Weights of a small transformer language model.
Training: a variant of Muon for these matrices, 411M tokens, 12540 steps.
MLP neurons of a small language model. Each row is named by its layer, matrix (down: output weights) and neuron, and shows model dimensions 128-255. Each number is 500 + 50 x the weight over its row's rms, rounded and kept within 0 to 999. Numbers have three digits each.
Before each neuron's rows is what it responds to, as a language model described it from the Wikipedia text at the highest values.

Description: Last token of a noun naming an event, product or work, often a name or title follows, e.g. album, release, coronation, production.
L4.down381:412517522491518435550469514518528458529581540525590492396472573429494525507542419542442450400459475497574481521536465490546664484470468444434574529565437529512605504468483517463538510422514526393524521555502513510458432535449539454431503518467428518398463532483514472505530530520528553527434530427556467441577465554503491568486562445482532528449405560463469457506518505421519621493536

Description: Final word-piece that completes a multi-token word, mostly Spanish/Portuguese/Italian names and places (Cost-a, Deportiv-o, Eduard-o), plus a year's last digit (197-6).
L3.down7:515452576550497482516559505524558539475403449512503549427533524484521490537466573470498511427518504420615602475518525476450493435395573605527409451470487452517518528516474523477513449491512325524485506527531506527442525493491509541507419470442559453477473513445541488487490456422482514541552448516589456479516450608529476487516534468453516480480573499377462450417608426537464484497544

Description: Second line-break of a blank line before a new paragraph or heading, plus opening == heading marks and leading | of table rows.
L3.down672:521397461500603513498442419409456443505474553561483462490474549429469475436477433584538498508514557561481417560525439500573550493512490508481449466500592504516563553443419550674420545580449454602468482493512492513524407520534521556433465483457391476456476408579558533501472431476450493568577511486516464385523500568533580426467464515512545530464536540600405420489579614544460537519460

Description: Mostly "the" after was/are/as opening a predicate noun phrase (was the first, as the mechanism), also "the" starting theory/theses; plus first-name pieces in credit lists (Don-ald, R-on-ald, C-ru-z).
L5.down744:575482462493521557498526610513498534617473669383418485426481516489487413443509477504486530423572462444490503404560548523475544559526574512506458528452502506427577417402552501457457507476557405526509525502511564441575546508477515538496449462495591509488476586423543441520546513545516548546531504524553449489511513563509463449454511464556545482610528490460613499533492540493473571503544

Description: The word the (or The) opening a noun phrase after a verb, conjunction, preposition or period, as in determine the, and the, despite the.
L4.down686:510472545416560484568498467441457510615406513428439567544507608625466518578417491510500485553527557549464472517519536487560475423431423434379505459452552463510631498438402454506452501484481433573486534497485441547437491466505592484447487463559466534461570471427510414460523509485550476545481548453594481478531448506502516380575481526446482579581546505547517565407520486479505539473445

Description: Fires on the separator just before a new entry's name, mainly table pipes and list hyphens after a line break or row number (| Cincinnati Reds, - Billie Eilish, at Boston University).
L5.down667:521538540548488553474459459532485543499492458403480430452488433466556525443517578500456530593531499498555513531481496519545553495530533477540388532505473532483409441535531453572418465433533507409535491452531448483520522572664532536517556456535414494504487537504535545465548561505478581490449529512550540470513443535513623472545509569546477461529497567521507503493449508537549504513375

Description: Tokens that open a descriptive phrase before its head word, mostly opening quotation marks (a "pretty relentless", song titles) and degree words (very, extremely, more, a).
L4.down990:450555572453463552433509457452556543585485497523545465513512505492530585418376500459428370580546556595543528538544476511577473588529436493489453493565455519451450489468573393573531484528579421559464505512443547504536494521406537568559533488464472460510546620498481471459493578492503503504500534512498572509505517548525491488488413465482491559498496430497506431519523442453463584516536

Description: The digit "2" in numbers, mainly the leading 2 of years like 2012, 2020, and the third digit in 2020 or 2023, in dates, tables and lists.
L4.down977:425484443607524558444496545485483449515456521559446486505507531521469494564572530451449507459595603504500533559412459581481430495490514531526494488523471542508516538442475522489417462466418484498527526477510580477604412454474466547445400539460430501380481435518496485491519366445466456512521537542450477598514532461510524482516416582540520538514509469532549559513378451446571542542560

Description: Separators like table pipes, colons, semicolons and "as" ending a name or label in structured lists, such as "Liberal Democrats |", "Coordinates:", "Maxine Peake as".
L3.down1023:420519577467464489491456490563491517570520503451522472480603459464551391526490470481590476513396516460475463423526476386536525474481591518517450478495519445458504488585460516423449541471512486524540496489428564570576526431501518520546511518458470495495446544548483525497559568454471467548533447456505484515472516521453594448441541512448519430551566404435504466505499492475465531474479

Description: Lone first-letter pieces s, S, J or j starting a longer word, as in s|ort, s|ource, J|une, J|uan; weaker on date digits and Released: colons.
L4.down584:422565506574470524422448435472539535528460512516575462470524583535461445484469466462473465493514605492526473553458444477450502557464541486513551471504510441508505460426484492483438558483429505511541536555452502545528533505457547434498442488551547589427435538514504498465549487459413505535425464468422492464476522497501501461553472516462430503487500432451512513566476486641452448496568

Description: Tokens just ahead of or inside a person's name, such as "and", "by", "such as", titles and name fragments (Carl-os); also digits inside years and ages.
L5.down154:522524432497569561495471523568581484423463454580569478451537585505565548514592504525524463466443535457435447464481516438513467442522469435536530513538483534569485510439490445488498569421474482544487364546582444492569535530495526529579536630501462462531481512427414534472570503486481481507474466446475524569418495445519502524463536471509427475479449535503508544541590476518439495606606

Description: Ends of main verbs and verb stems, often split word pieces after "to" or a subject, such as develop, h|ire, g|rew, k|eep; also "out" in "Turnout" election-table rows.
L5.down73:577418501483566546497556465477498508494456517502426554518493632528521459470436541481521510537423436561501500501557565567513521506382477559530432511516473564454507478459466531466488505547546547422503482454564546424511539459451455501501552470449471509549484491520432547520514592591553499438465486481530533477508525459579548468473426533420458460610537529523519525511487443423380464482547

Description: Line breaks right after wiki headings (== Cast ==, = Name =), and first word-pieces after a hyphen or space, as in left-handed, co-hosted, Aeneid.
L5.down971:485483496586416540500494395553549475486553553548461500461427498506479417542569455446544372597523525588510512421576480499519565466471506532509488526561516505480509499373475492437516551507475536492486578514509554494486506508523492577563463586449477482523489498404416437589521518501600573518537480508471583479504540484522478518499509520473472474501509515550550484448444517461504418525597

Description: Determiners and possessives opening a noun phrase after a preposition or conjunction (as a child, with his winnings, before the), plus table pipes and word-start fragments.
L5.down743:510579454480552472571572545482429484510587479572437532461453524499527410480543490566538469493556422484490500492497421416480520441472445393501405442443653516452525510492487534510563519493502518485548599534537472469485500556551533509393336522457492493525482551474467515452488487567485502411490480489497475494495481454482536466528571519449516465507509525472539472522553400463436448534577

Description: Line breaks right after a "= Title =" heading, where a short description like "American librarian" follows, and mid-word pieces completing words (so-ft-ware, f-iction, R-ear).
L4.down877:437403583478507573544464487579480426492475540542522465464566471565400494488538463530483438569519432546471325517509456454526514511447628488499435476613478549509520508503556539504502535475424489506500499508466502590562478387521509482463492470562547565574461570564493468554560525494513525472511553506471536529484453443541482418378441444530507563492436502439439531513364494558569499509557

Description: Possessives and articles that open a noun phrase about a person's or thing's life or role, as in "his death", "Early life", "as a Crown Counsel".
L3.down254:444476492474455396515466440516466438444516510570444527555535550501450455493523521439504478533603626497492517478464508467448471544459561421564378453443530440504522473460413464490431565490537494500531498585463561551401554442478550511448475509460410527514492535511538509557507410531496455553434542462498455515531463506488581509386425468527400581547479434521493413541419507537426547564499

Description: Markup tokens starting lines in Wikipedia text: bullet dashes in lists, table pipes and |---| rows, == heading markers, infobox colons like Rank:.
L4.down51:539445568472541581553486426482483495411430475458518475495554438545577467456406494538516527529488536525445488496523459465498511516476528500509509486439466486451380578493460472446470464465540515467494486499531512483552527526512577517511517431478531509492533524504509525435525567390480483460514518517561638504508434590498576489463446584485577538451588483518513420426446465463415533498543

Description: Word-final pieces of transitive verbs (c-atch, requir-es, to stop, to block) and "of" after action nouns (release of, building of), right before the object.
L4.down737:531473444523500461512441519576488442544531541473490535526488480476506381422467502467468467533552473504469567556497511523494533516474456589508559531586517508432543429515559477524511597550474463495472552451457531496566453497506606600488554592520493529517495550528554481507522605472452530547445542354576451453588399537518491494494511450568464480488555543507535517504461556556457508414452

Description: Spaces, line breaks and leading digits just before a number in tables, numbered lists and years, such as row ranks after | or the 0 in 2015.
L4.down790:430538571532550425564460589464459460561526502395411604521612584515455524458493570549479568513462520521573509517488510593493555511515420584504447520526535540521459528537550504537504471492443472529536488536450610429534572460553524521489452481472412538470505500486503561453516515523494504607490529576457636461451494493549582460461533531442582525514452492446514408563546416400469434545493

Description: Function words inside German or French titles and names (und, des, du, nach), plus the leading 2 of years in tables (2010, 2003).
L5.down372:426503556408618525442535497535438564496493519640483495552564480487480567492550516457499456520499502420488475507395462525465483485505492402552514507522494537489514494458496514509483500464506517487635514537553529529508557527533528546577537517454498349482469443466529505370428523526481491432445486383520530595505447537524526476491442545476560475546524479500591437427466548431512570560418

Description: Nouns like film, study, book or documentary, or the "by" after them, usually after a year, just before a title or author is named.
L5.down136:495426441468504500458430481482526587576512418427484564458460458476487516409471458486476477503565502418543502546428507634513561481503520543527420462468425496546534489541425531443468450493505527441560532505463509554571465578475494427501475483542494510486467494561476398515456437563505540542539556475576524495509416553563426509569475424565582569625484511501448414503567554572484455497533

Description: Final piece of a verb, often a transitive infinitive after "to", just before its object, e.g. repl-ace, prot-ect, cont-ains, to treat.
L3.down424:551483580544453505532458463505417486546482532473617573506483505656505474520509601547434481455447557511579476566531528514475474524496447451377472507513524432527442503441614417487493516538542458550547509470450531422530548375552538595479544484494427500464519482510486446495560540546487474504557510499522541592473492529550497414540458474494541480535511443498567519548525466544601605457490

Description: Non-first pieces of split words, mostly verbs after "to" or a subject, such as repl-aces, manif-ests, reg-ister, diagn-ose; also some names.
L5.down558:468538530586562585577506461484447507511500579551488440486474529517434383439555449441466449517511482536559504586478464520534616522449488489504416532553536531537442485443551505636545454476479476568466533479580606441528594468476458548453492495473424532472545527504572508503471457423478466500458475577555536551482431451559371514579516449390554535531504448491478499482528526565459480433472

Description: Fires on the blank line right after a wiki section heading (==Climate==, == Schools ==) and on rare word-initial capitals J, Z, Q beginning split words (Jazz, Zone).
L3.down474:552529557528454496468415455443444554476451525410461493486494512554542440510439526482472451534559497377450484493413497450479550515502560512482386506563526496536494561600488513445541584465382567488501476529488536496537475538508549488565483549456541644502405419415403522412558454453571502484487496510485445495509522471526451556382489469470485453464478508495482442538484451469492503476494

Description: Line-initial hyphen bullets opening list items under Publications, Works or Sources headings; weaker on first fragments of split words, e.g. paint(ings), fire(men).
L3.down298:550520462542522505477397519500471492536502583521535430451487415500513497502517417497585382445532488457518492495513515478478540514536520477488479568456506505450549536533540604538405364405474527543502479508518523554526539574495483525526528563531437488474497480527449511519445475522498562570523613555472445462576496478543535493511532561546492461601571488507472568466355414453478474553544

Description: First capital letter of a proper noun, mostly J or K (also Y, G, Sh), starting a name after a table pipe, comma or "the", e.g. Jello, Kevin, Java.
L5.down225:507456553528479483527513530445425485447495430428545465548491468481553523403446614498539471477436599428478542518490447506494583495443492548493540418501559582536507393480577466610490405515468570409537511531425506562373510380498480455533487588445464476458478528473429515468470600537553528575496476521485491520533594434424435553445549509505421384423568430539440456468606551579525508518566

Description: Inflectional endings that complete a split verb before its object, like all-ows, aff-ected, gr-anted, caus-es; also digits in sports score tables.
L3.down594:516396510436497535457553480507467509566486561490439490474524523480601464529428482518582555458454612565513535471495422504539528591436411478440513506506536418558490455424481433524518502547535492546598479462558535557505513415473501508499511474434556405467445519492507513509418559414511531470525536538600458476479456551577473494523504451470515396589564548498414494529405440518599554492530

Description: Fires on the first piece of a split word, like en in enemy, environmental, enough; on line breaks ending bulleted list items; and on a year's first digit.
L5.down881:490495485542435508470530516482503564377541504538554523560514503491569610438506429488518499520538511492445504554367497559507480465424435445565420484511529493485565560491463422405552452521484537508552475551517551416472495493490468461540508447463426502540574402477485517511490551401576520576435473461596464617427581480554467471580460537452483535466519454503405551441482565486503499580457

Description: The digit 2 starting a number, mostly the first digit of 2000s years in dates, ranges and table rows, such as 2017, 2001, 2018–19.
L3.down878:497446445568438464480558482550551511577478510489436528586493426522573461518411593478550476422570495531437518464476522440512513497462478505555541476582511510469535485446414514522480494482541398538493517556517526465549423539650489509508491596481547577524519487505496463586534473426470481542580519431587485485469383502426506486425510418445398516417491508466523399490516547518485548520546

Description: Lone e or E tokens opening a word split into pieces, such as e|lements, e|astern, e|levated, E|cho; weaker on words like the, new, Old.
L5.down383:592420499478554525571460511479495508541495585515441491524460658474500434448588547472506533464548501470496506484478515514520435527496600513519492499559457564453541436495505537488482497455481524516529477541440502371498590511509521422476520484489555514500473389507444536520515439615545433537517451564575564473468466497534472416469477444503569526468539498496532454488490447563486550513586

Description: Word pieces inside proper names, often Romance first names (Alejand-ro, Frances-co, Már-c-io), plus "by"/"of" just before a name.
L4.down415:430457536491505479500575441575513511482520512442531559485549559533544390443628505488468450516466549472460587559350524509547469483492653511478503511543476554487497541404461485509515500406532477531494562528535539503554463491446570466423410434494534510481504528507430465457511478460517516451472615515468437558503506583447469495414364489429498538529545500439484526456503557440503512624461

Description: Ordinal words such as first, second, third, and spaces, pipes or line breaks before row numbers in Wikipedia tables and rankings.
L5.down837:491486410475575531508559602514448428519463485494470523375522464472477456556500477520468448535528577560474553521468496472505598473461492554540467496524486493557456457400545502532491525478614508403481558493460483503537576454575582399492502468479472477488529535441522535502487479420561516500560514548571556571475516392474558467464457562503531566540627517436433565480405536580521546451494

Description: Single-letter word-start pieces right after a hyphen, parenthesis or quote, e.g. re-elected, self-conscious, 20-yard, (e.g.; also odd mid-word splits like In|sights, occasionally the only.
L3.down818:517603570501481449507537516447472526508489555520487515480576544479509476501507527421497555583545443470482533565552433478464473596531507440600570502502459449483450485388417422591472491478511535606581469534424397486499465539536555492530515528496491574530508473549445462542564473380506525486404458469462422462443523421544459491497531593553450583504446444518511560441410595478515519465399

Description: Prepositions, transitive verbs and verb suffixes just before a noun-phrase object, mostly the, as in president of, support, executed.
L4.down799:425447411496598535501497463519580474508505527505455508508545611401490557491474411514544473446414503512563459469504493490502496454447530455472516513459589585467545475430597535475440509406447429499517551514507464531549437543425518593562447457570493406422495551494535481518490576472551542533455526470472569461550398493511492512525545515405530541417536420493534595473503566523510586466436

Description: Connecting words or verb starts right after a person is named, like son of, who were, succeeding, or his, introducing another party.
L4.down894:476295540456476513545577485518405548549523509491570451636516579511434498478479427439618506516440490472481523505531572442524527524494586513449548474462450525470410527472504545421550499530466441540584435462391529476565447427490436453439554469499529478436474532534525542522506481523553566479458488608553530542481520512540480444558549578524519470457482544543529428516415505482507464557581

Description: The first word of a new sentence, clause or table row, mostly articles like the and a, or "first" after "The" in Wikipedia text.
L3.down885:491509438595535452450571551537601418576511529530483534423554442477531388361470454439500529451597586410401545449546453475435462523466526509523540510565490489442575513467507612520526487430518542401559421576436490571465479528409593489470510470504580471365488560442524473474595509526517569547471497443483479504502450486507616496500448509498497462533570482460482555556513527502491532562462